From a checkpoint of a small transformer trained on Wikipedia: a variant of Adam for these matrices.
MLP neurons of a small language model. Each row is named by its layer, matrix (gate and up: input weights) and neuron, and shows model dimensions 256-319. Each number is 50 + 10 x the weight over its row's rms, rounded and kept within 0 to 99. A neuron's up and down rows have the sign that makes its largest values positive.
A block is one neuron, or neurons of one layer that tend to fire together. Before each block is what it responds to, as a language model described it from the Wikipedia text at the highest values.

Mid-word name fragments
L4.gate544:52 67 36 44 46 55 37 69 52 44 44 41 38 41 62 42 42 54 37 62 44 52 40 53 52 45 35 37 47 49 48 37 58 49 47 52 48 47 58 46 61 36 32 59 48 50 40 56 47 40 63 46 53 47 56 61 46 49 40 43 51 48 64 50
L4.up544:42 71 58 60 38 51 49 54 55 57 60 37 54 45 47 42 32 60 55 56 44 46 82 51 59 45 46 62 51 46 37 56 61 45 47 52 65 37 41 35 56 39 40 51 61 31 43 45 63 46 63 50 56 47 58 40 38 37 53 50 52 51 58 34

Lead copula and name pieces
L3.gate22:41 56 56 37 64 39 37 40 37 59 39 61 43 38 64 59 54 49 37 59 45 53 63 55 58 43 55 45 60 57 49 41 57 54 39 34 37 54 50 32 59 74 44 52 52 45 51 47 53 49 53 34 39 49 61 53 38 51 43 60 48 39 63 48
L3.up22:52 63 37 45 41 57 34 41 66 52 53 52 50 47 55 46 49 36 53 65 41 35 47 44 52 70 35 52 49 48 53 35 54 55 49 32 49 56 52 50 34 44 65 64 54 46 43 51 47 42 47 56 57 46 40 29 46 44 50 59 43 41 54 50
L3.gate98:66 41 62 40 47 58 34 50 42 40 55 50 29 39 62 55 54 49 54 47 47 44 60 51 51 45 32 67 55 40 18 68 61 42 57 21 45 43 49 27 56 49 65 43 54 48 55 58 55 37 57 44 62 57 54 64 43 49 43 46 58 42 61 58
L3.up98:48 46 45 53 39 54 38 44 48 40 19 36 42 36 55 51 56 57 45 49 53 60 37 38 43 49 47 28 36 47 32 44 59 55 45 40 59 46 53 56 61 56 44 41 62 58 50 50 47 47 48 58 69 51 59 57 40 59 50 47 55 50 64 61
L3.gate209:53 50 57 36 34 51 48 22 55 60 64 40 48 29 45 41 46 44 50 45 52 58 51 57 49 66 39 49 53 42 45 47 56 48 56 49 47 49 30 52 46 45 54 36 33 49 52 59 44 43 59 50 59 61 50 47 46 65 60 64 46 42 67 55
L3.up209:50 52 38 68 42 55 35 46 51 54 50 60 47 28 35 48 52 48 42 50 52 42 44 49 43 37 43 52 42 45 29 36 48 49 58 57 48 51 59 55 39 41 33 41 41 48 59 52 38 41 51 41 48 36 59 51 52 45 47 56 72 62 63 54
L3.gate317:58 45 60 40 35 71 41 47 46 64 56 34 55 44 66 49 44 51 55 46 50 30 64 43 48 55 40 43 37 58 63 56 72 76 64 24 63 61 60 55 59 44 44 51 53 36 37 45 64 46 55 58 66 56 51 53 50 62 55 60 61 48 60 50
L3.up317:67 50 44 33 37 57 54 56 45 61 48 48 59 61 56 40 51 44 61 45 31 55 58 48 43 50 53 42 47 43 47 52 51 63 71 53 63 56 51 56 50 56 45 42 52 54 32 45 67 75 41 46 76 46 69 52 41 69 53 49 60 62 59 56
L3.gate409:48 29 62 35 39 60 42 31 45 44 50 55 41 25 59 52 43 42 55 48 38 32 56 50 59 39 33 42 58 54 45 55 63 55 49 36 37 49 42 51 44 46 42 60 41 35 49 52 66 39 44 64 53 50 59 53 53 50 58 56 61 37 57 48
L3.up409:51 44 52 52 40 48 38 54 48 58 54 46 52 29 57 55 67 67 50 54 46 48 57 65 63 46 52 55 54 42 49 40 42 26 39 43 50 47 34 45 75 52 46 47 41 39 57 47 63 56 44 43 71 58 48 47 33 49 47 40 68 51 40 72
L3.gate525:60 39 48 40 40 58 62 58 55 53 70 44 42 34 47 40 62 57 71 49 31 45 45 51 46 39 45 42 50 38 74 53 70 56 39 27 62 36 47 46 41 48 52 45 38 33 44 45 56 35 50 40 49 54 56 45 61 38 53 47 39 42 61 47
L3.up525:45 51 51 76 39 42 62 58 49 58 66 38 41 44 48 56 44 49 50 72 38 29 56 45 51 59 48 56 45 38 53 38 54 22 50 57 62 44 57 53 47 56 32 47 41 51 63 51 63 51 68 55 44 62 59 61 41 33 52 37 50 56 51 44
L3.gate546:40 42 55 47 58 59 63 45 58 47 44 54 41 41 49 29 74 59 69 34 44 39 39 43 54 37 60 32 51 54 49 45 58 49 45 33 54 53 62 51 51 45 63 27 73 46 44 42 47 44 55 67 63 52 59 43 51 69 44 61 53 35 31 57
L3.up546:31 53 28 60 51 50 52 69 56 74 43 35 43 67 50 30 60 49 44 48 43 64 46 67 55 53 50 61 55 59 47 59 45 36 73 52 55 55 60 55 36 56 42 58 35 45 52 43 54 50 50 55 46 67 66 56 38 54 39 31 49 55 50 52
L3.gate723:60 47 75 54 42 62 34 42 54 62 51 49 32 53 50 49 59 49 57 39 51 66 43 54 53 32 55 56 41 47 42 52 65 49 45 41 44 68 41 62 47 59 63 52 55 48 42 49 69 57 49 47 54 29 52 52 33 58 36 49 43 43 39 61
L3.up723:60 51 61 53 54 44 32 52 61 50 49 70 34 44 29 51 41 59 57 55 49 63 47 53 58 45 47 51 66 48 39 50 45 36 43 46 54 66 24 32 55 40 50 59 45 56 54 41 61 51 50 38 53 53 67 64 56 44 45 54 35 31 48 62

Mid-word continuation pieces
L4.gate313:56 56 51 55 52 35 51 42 35 53 65 50 46 41 52 35 32 64 58 46 54 32 60 56 47 52 38 44 73 60 36 46 54 50 44 37 65 45 61 42 60 46 59 59 47 33 65 56 64 39 43 36 57 28 34 63 55 50 76 56 71 51 52 56
L4.up313:39 44 50 51 58 43 42 39 23 57 73 53 46 49 41 40 46 38 65 29 48 65 55 44 54 57 59 55 61 48 47 32 45 39 38 44 52 52 53 48 57 33 49 54 67 51 45 53 72 46 65 47 62 33 49 51 52 42 64 55 54 61 46 50

Separators after names
L5.gate152:49 50 43 44 47 63 64 58 48 71 64 45 26 51 53 65 32 46 47 61 47 75 37 35 59 33 57 46 54 67 54 61 43 56 51 48 55 49 46 51 53 54 58 47 54 45 45 37 51 45 44 42 66 53 42 57 55 51 49 50 61 60 34 45
L5.up152:40 43 49 30 46 57 64 64 29 52 61 48 57 46 45 52 42 52 59 45 42 54 43 49 43 49 66 52 40 41 31 36 61 36 55 48 62 56 51 49 67 67 69 61 57 34 62 41 46 52 42 47 58 49 35 54 27 60 38 44 62 58 14 51
L5.gate331:56 51 44 42 56 61 33 54 44 53 54 52 44 53 62 63 54 56 52 67 45 47 51 38 74 54 34 50 43 52 49 60 53 52 61 35 63 48 54 47 58 55 53 26 50 54 41 61 54 52 45 62 51 58 54 67 58 49 70 68 58 65 56 65
L5.up331:67 58 32 67 46 66 41 57 76 67 54 24 68 48 64 33 44 51 51 50 35 41 46 35 51 51 38 34 70 34 60 59 57 28 63 39 56 48 41 42 59 46 52 35 58 37 45 54 57 51 64 54 43 61 49 42 42 32 51 58 34 50 46 45
L5.gate416:68 47 58 50 37 53 40 58 54 48 41 60 61 51 52 62 56 56 62 56 41 35 56 48 56 55 44 57 49 60 40 38 66 56 55 51 48 56 35 13 35 51 55 64 55 43 46 54 50 41 39 57 74 42 57 57 39 35 64 49 50 40 72 62
L5.up416:65 44 54 39 51 60 50 65 54 61 52 41 55 57 58 60 42 39 61 24 42 37 44 40 52 43 44 60 60 50 54 40 67 66 47 36 34 51 64 37 46 60 59 38 51 49 68 57 62 56 45 68 53 60 50 47 45 35 52 58 57 41 63 46
L5.gate444:40 58 64 54 53 74 36 69 69 63 67 52 63 34 55 70 49 52 54 40 61 51 46 53 61 57 35 53 57 47 44 50 54 44 41 46 50 47 49 56 46 54 49 58 65 52 56 39 71 56 65 44 64 43 39 52 44 35 51 36 49 48 44 53
L5.up444:51 47 40 64 35 27 57 38 56 49 49 57 52 57 37 45 43 74 43 70 33 48 49 54 41 54 65 51 52 63 64 59 51 46 68 32 55 40 40 41 43 52 65 67 52 51 61 48 43 44 29 57 41 59 50 61 54 43 51 53 65 52 38 41
L5.gate632:41 62 55 54 49 45 43 47 48 46 31 51 58 48 55 59 24 54 52 45 49 49 60 47 65 39 52 54 38 61 53 39 62 41 56 51 59 47 46 47 50 35 58 68 47 73 39 39 57 41 34 49 35 62 41 45 42 42 31 47 48 36 45 55
L5.up632:46 42 50 33 60 37 48 65 58 50 55 39 64 63 57 46 41 67 66 37 20 55 46 47 70 36 58 55 49 52 55 60 48 53 56 40 42 51 48 56 56 42 52 48 46 54 32 36 49 47 46 51 65 53 42 41 55 60 27 59 67 63 42 67
L5.gate674:59 50 32 52 52 52 38 49 58 34 42 60 53 29 54 37 57 64 53 52 40 44 76 52 54 51 62 40 49 55 38 38 35 57 55 66 50 34 49 58 42 48 51 48 62 37 55 47 39 67 64 57 60 38 51 51 57 39 43 33 60 47 41 56
L5.up674:69 50 60 64 29 59 48 44 38 45 44 49 56 58 60 48 46 56 54 40 63 46 76 51 33 42 53 45 36 48 38 39 53 34 41 35 57 60 65 40 27 47 62 51 54 40 38 46 45 51 57 55 63 29 44 45 55 43 50 54 66 40 48 48
L5.gate710:43 58 28 37 47 69 39 57 57 40 42 42 37 74 62 49 41 56 51 53 47 71 59 64 67 49 30 48 47 44 49 26 53 61 56 33 62 37 47 40 51 43 53 50 39 39 51 31 46 44 57 61 61 62 50 66 41 26 54 54 47 48 54 44
L5.up710:47 59 62 59 48 51 50 51 50 65 40 52 48 33 70 59 53 52 44 47 40 45 46 52 48 54 58 55 31 39 52 52 45 56 51 34 39 46 46 41 50 52 36 50 50 45 40 53 58 59 64 63 53 29 70 47 61 63 41 35 70 36 74 57
L5.gate737:42 57 44 40 51 70 47 63 55 32 48 59 44 62 45 46 27 50 46 63 39 57 47 36 55 54 52 53 48 58 40 45 67 47 50 50 60 49 56 48 52 57 42 62 62 62 52 59 52 33 46 49 58 37 43 61 45 29 55 47 56 61 60 46
L5.up737:36 49 55 25 55 51 42 63 42 47 45 58 51 45 52 63 49 49 64 30 69 45 54 35 62 65 60 56 39 45 48 40 65 54 61 52 51 45 41 55 58 48 47 55 67 46 50 55 54 43 26 55 55 44 37 57 48 31 64 44 32 58 42 50

Early word-piece fragments
L4.gate669:63 46 43 50 62 48 59 37 42 43 49 43 28 49 67 39 59 37 35 23 59 41 23 60 52 56 25 45 52 37 48 32 55 56 49 58 48 47 52 65 48 49 61 50 46 48 55 55 59 47 59 49 50 35 48 47 49 45 45 60 57 53 56 47
L4.up669:49 38 41 71 55 36 46 50 40 49 59 30 47 47 38 45 71 41 38 44 57 61 54 41 45 47 56 40 44 34 53 47 58 51 63 60 49 32 50 46 67 39 59 39 37 44 57 46 40 63 44 67 53 43 49 29 37 46 42 50 48 58 55 56

Mid-name word pieces
L3.gate108:46 58 55 41 39 58 68 73 73 52 41 45 43 47 55 50 54 54 40 66 40 54 51 60 49 28 48 49 45 32 42 53 78 70 48 55 40 38 46 58 62 67 43 34 42 27 43 55 35 59 55 41 50 39 54 51 49 54 55 40 51 42 39 58
L3.up108:56 70 36 38 41 58 58 69 60 44 35 28 48 44 65 57 41 49 48 72 44 53 43 64 46 58 38 45 46 32 49 55 50 62 60 51 56 48 43 62 57 48 36 31 52 43 43 54 43 76 56 53 50 40 33 55 45 45 46 49 32 48 33 56
L3.gate220:58 50 65 49 52 40 56 48 49 40 48 51 48 72 43 57 41 44 33 56 43 60 50 38 76 49 54 53 52 37 50 38 59 42 60 47 52 31 61 56 43 42 48 45 48 32 53 62 32 59 43 34 46 41 46 34 57 65 56 40 56 37 41 59
L3.up220:53 35 44 46 62 34 85 37 57 64 45 37 46 57 43 54 64 41 43 37 46 52 33 59 44 38 53 25 49 54 30 44 54 60 39 57 62 43 48 34 40 42 63 48 54 53 53 42 23 56 57 54 56 46 51 55 37 63 61 49 47 48 44 46
L3.gate264:64 56 47 42 49 49 51 55 65 40 46 45 48 59 50 34 41 51 50 62 68 22 65 53 53 42 50 48 67 53 61 39 58 38 58 34 57 55 45 57 58 42 46 55 49 50 78 32 50 57 37 37 30 48 39 51 45 57 67 58 48 41 51 50
L3.up264:49 43 51 61 66 46 58 47 48 60 45 47 47 39 39 48 55 44 34 49 60 48 59 60 61 48 47 54 41 60 40 52 56 63 57 54 59 67 57 57 39 48 41 33 49 60 34 63 65 44 48 31 40 30 66 54 50 39 43 39 35 33 52 46
L3.gate444:48 39 50 67 55 41 57 43 60 33 33 41 43 54 56 56 48 69 53 66 45 61 49 67 50 54 59 28 39 45 44 41 70 54 62 44 61 39 48 44 55 55 50 44 52 32 59 74 54 65 54 51 42 66 43 60 47 48 37 63 45 61 62 52
L3.up444:42 68 47 48 46 56 48 53 52 56 64 42 58 36 55 55 38 73 30 75 49 48 52 60 57 55 47 41 45 57 42 50 43 62 64 58 70 52 55 66 43 37 36 55 58 36 32 50 44 61 69 80 64 48 47 42 55 31 60 51 56 66 54 65
L3.gate474:44 56 44 49 46 45 48 49 54 51 36 61 54 56 57 42 31 26 40 54 32 54 60 36 50 58 34 62 76 68 53 49 65 25 53 44 52 61 24 37 43 82 49 45 70 45 46 43 43 51 53 40 39 62 46 42 41 56 58 46 53 37 60 58
L3.up474:55 49 60 46 50 37 55 37 32 56 37 49 50 47 58 42 70 36 43 56 37 44 61 47 54 51 52 54 49 52 47 37 52 48 76 47 42 52 60 49 43 53 44 48 46 53 32 65 37 49 67 35 43 38 58 60 45 57 44 60 35 57 44 44
L3.gate508:39 64 59 61 44 45 69 46 49 57 56 52 70 35 53 57 48 49 50 51 62 48 46 46 37 45 35 43 35 62 60 46 68 44 54 59 69 43 37 51 58 47 54 51 40 40 42 52 68 40 53 38 49 50 53 40 46 47 49 34 60 55 53 60
L3.up508:45 39 49 49 57 36 52 62 48 46 68 48 53 31 57 33 41 56 40 47 48 48 52 48 51 38 30 69 26 43 32 43 48 33 45 67 68 58 60 52 49 46 65 39 32 58 64 59 50 69 51 49 42 45 62 40 58 49 50 63 65 49 36 49
L3.gate643:41 52 68 43 50 42 44 30 60 46 33 36 50 49 64 46 43 61 39 34 55 51 49 44 50 54 50 43 51 50 65 46 67 37 35 29 52 39 48 59 47 54 38 29 65 43 55 57 48 45 41 60 48 50 47 39 49 52 37 58 49 44 43 47
L3.up643:33 64 61 42 38 55 49 41 53 55 52 47 37 52 65 61 46 52 42 49 53 30 55 46 52 56 51 46 67 30 53 66 48 50 46 62 46 39 68 71 28 62 61 51 64 55 54 58 53 57 52 59 69 42 62 43 61 63 36 63 45 60 42 51
L3.gate647:42 47 38 55 58 31 58 40 67 38 54 56 52 44 52 55 48 50 54 57 49 38 50 48 44 55 34 26 40 48 44 67 59 50 50 61 62 45 42 39 42 52 62 53 73 33 37 46 53 47 50 34 54 52 44 41 54 58 43 38 46 58 46 59
L3.up647:54 51 54 63 42 68 53 44 44 52 51 59 38 60 57 55 44 35 49 39 25 63 47 58 62 38 62 55 51 50 58 24 59 50 48 42 51 44 45 57 56 63 36 44 50 61 47 50 28 53 46 58 41 42 47 50 53 47 49 58 51 65 60 46

Inner name word-pieces
L3.gate156:44 32 50 64 34 35 50 37 46 68 51 35 30 45 44 54 58 50 57 37 48 45 52 56 45 56 36 39 51 49 39 54 51 47 80 54 48 65 44 37 55 41 40 48 40 49 49 54 55 47 55 55 38 50 74 45 32 54 40 56 61 49 40 47
L3.up156:51 58 48 78 55 31 42 57 62 48 61 49 34 60 49 47 34 47 53 52 56 59 32 37 48 39 53 36 62 39 46 57 34 36 54 58 44 42 55 57 49 46 43 47 48 40 36 45 64 69 35 46 45 40 49 56 57 49 45 60 68 56 66 47
L3.gate168:55 63 38 45 57 54 44 48 52 46 31 51 61 28 52 56 50 54 46 53 52 76 58 53 40 63 39 41 39 50 40 53 19 60 53 32 47 54 43 52 42 38 54 61 36 61 45 45 49 42 62 49 40 46 55 42 71 65 49 40 48 27 69 67
L3.up168:47 43 50 49 51 47 47 55 63 65 53 56 57 52 44 55 44 49 53 57 30 61 72 45 39 65 52 50 60 50 47 44 42 54 62 54 51 51 47 42 53 40 63 59 41 42 59 27 43 52 48 48 46 46 52 44 50 48 58 54 57 23 64 40
L3.gate236:40 53 42 51 48 19 44 34 37 51 51 60 42 49 54 33 53 49 38 36 59 54 57 34 52 50 51 45 51 51 37 33 60 36 51 40 35 62 48 37 56 47 63 55 45 53 41 53 46 57 53 41 39 49 52 65 52 51 39 51 36 56 35 47
L3.up236:51 53 51 56 51 58 63 73 60 49 48 58 59 62 44 47 47 45 47 58 42 34 70 59 51 65 52 71 42 53 54 49 44 55 42 45 42 63 64 61 25 38 41 58 69 61 67 51 44 41 54 42 53 61 44 53 62 56 56 58 47 56 48 55
L3.gate341:58 59 51 57 43 60 37 44 45 47 54 47 64 36 62 53 54 36 42 51 57 46 61 52 31 62 51 53 57 40 43 38 55 55 60 53 43 55 57 35 44 50 40 45 54 47 54 47 36 62 60 37 49 49 61 66 52 50 34 58 46 38 66 62
L3.up341:47 39 49 53 50 46 59 55 38 58 39 60 52 66 55 68 60 43 48 44 48 45 34 41 46 48 38 44 60 41 47 50 55 47 55 40 47 64 52 70 46 66 59 50 54 63 66 50 36 51 47 47 36 51 49 54 53 52 54 61 31 36 44 54
L3.gate663:57 47 54 54 56 57 56 46 66 42 47 58 40 66 52 49 35 69 46 34 47 30 57 65 57 40 50 48 71 49 54 35 56 30 52 55 35 35 77 50 54 51 38 49 50 45 48 53 39 40 48 51 51 54 60 55 49 56 65 47 50 38 52 55
L3.up663:55 41 66 44 57 56 49 66 50 60 56 56 56 45 49 40 68 65 38 49 57 44 62 44 75 53 49 46 53 54 41 39 41 49 61 42 57 59 55 46 52 47 61 64 44 45 54 54 56 39 48 59 49 25 55 56 54 53 66 47 52 46 55 28
L3.gate686:41 34 44 58 45 50 57 33 62 57 63 58 36 27 53 65 34 70 32 51 58 66 43 43 53 52 49 40 37 60 45 51 48 64 61 50 38 47 51 47 47 41 47 51 50 48 49 61 48 46 41 42 55 39 55 43 47 58 51 49 59 30 38 47
L3.up686:49 43 47 53 48 34 55 51 48 52 57 38 52 69 43 63 62 40 59 39 46 55 74 49 54 65 39 49 36 40 43 63 38 39 50 43 44 56 54 43 53 50 49 37 47 64 49 48 45 66 58 51 32 40 57 57 54 47 55 51 49 40 60 38
L3.gate703:57 54 48 65 53 50 51 25 44 48 53 51 41 27 46 43 36 43 48 57 49 34 45 47 60 49 53 48 71 54 44 51 58 51 35 54 34 48 47 58 52 54 49 61 61 56 30 49 52 55 56 46 53 51 52 47 61 43 54 55 40 48 61 37
L3.up703:45 57 41 53 57 51 49 56 63 50 57 56 45 52 55 48 55 50 59 56 50 51 44 46 47 40 50 63 48 42 54 51 49 44 49 47 53 39 50 67 41 42 63 45 48 33 72 62 52 57 30 53 65 44 49 46 50 56 56 30 38 67 51 31
L3.gate743:67 48 61 52 41 63 43 35 48 64 53 65 40 53 61 61 34 56 42 30 41 37 64 51 43 51 53 43 55 37 46 39 64 52 53 50 56 37 56 57 64 42 50 73 49 51 53 43 45 53 48 57 52 34 48 47 54 51 65 61 60 47 55 53
L3.up743:51 55 55 68 43 51 62 59 73 50 50 55 44 60 60 56 32 41 52 38 46 53 65 51 42 55 42 44 53 53 53 39 52 40 60 64 48 43 55 43 53 59 23 58 48 59 65 59 43 54 43 42 56 25 65 32 49 53 59 33 58 44 53 42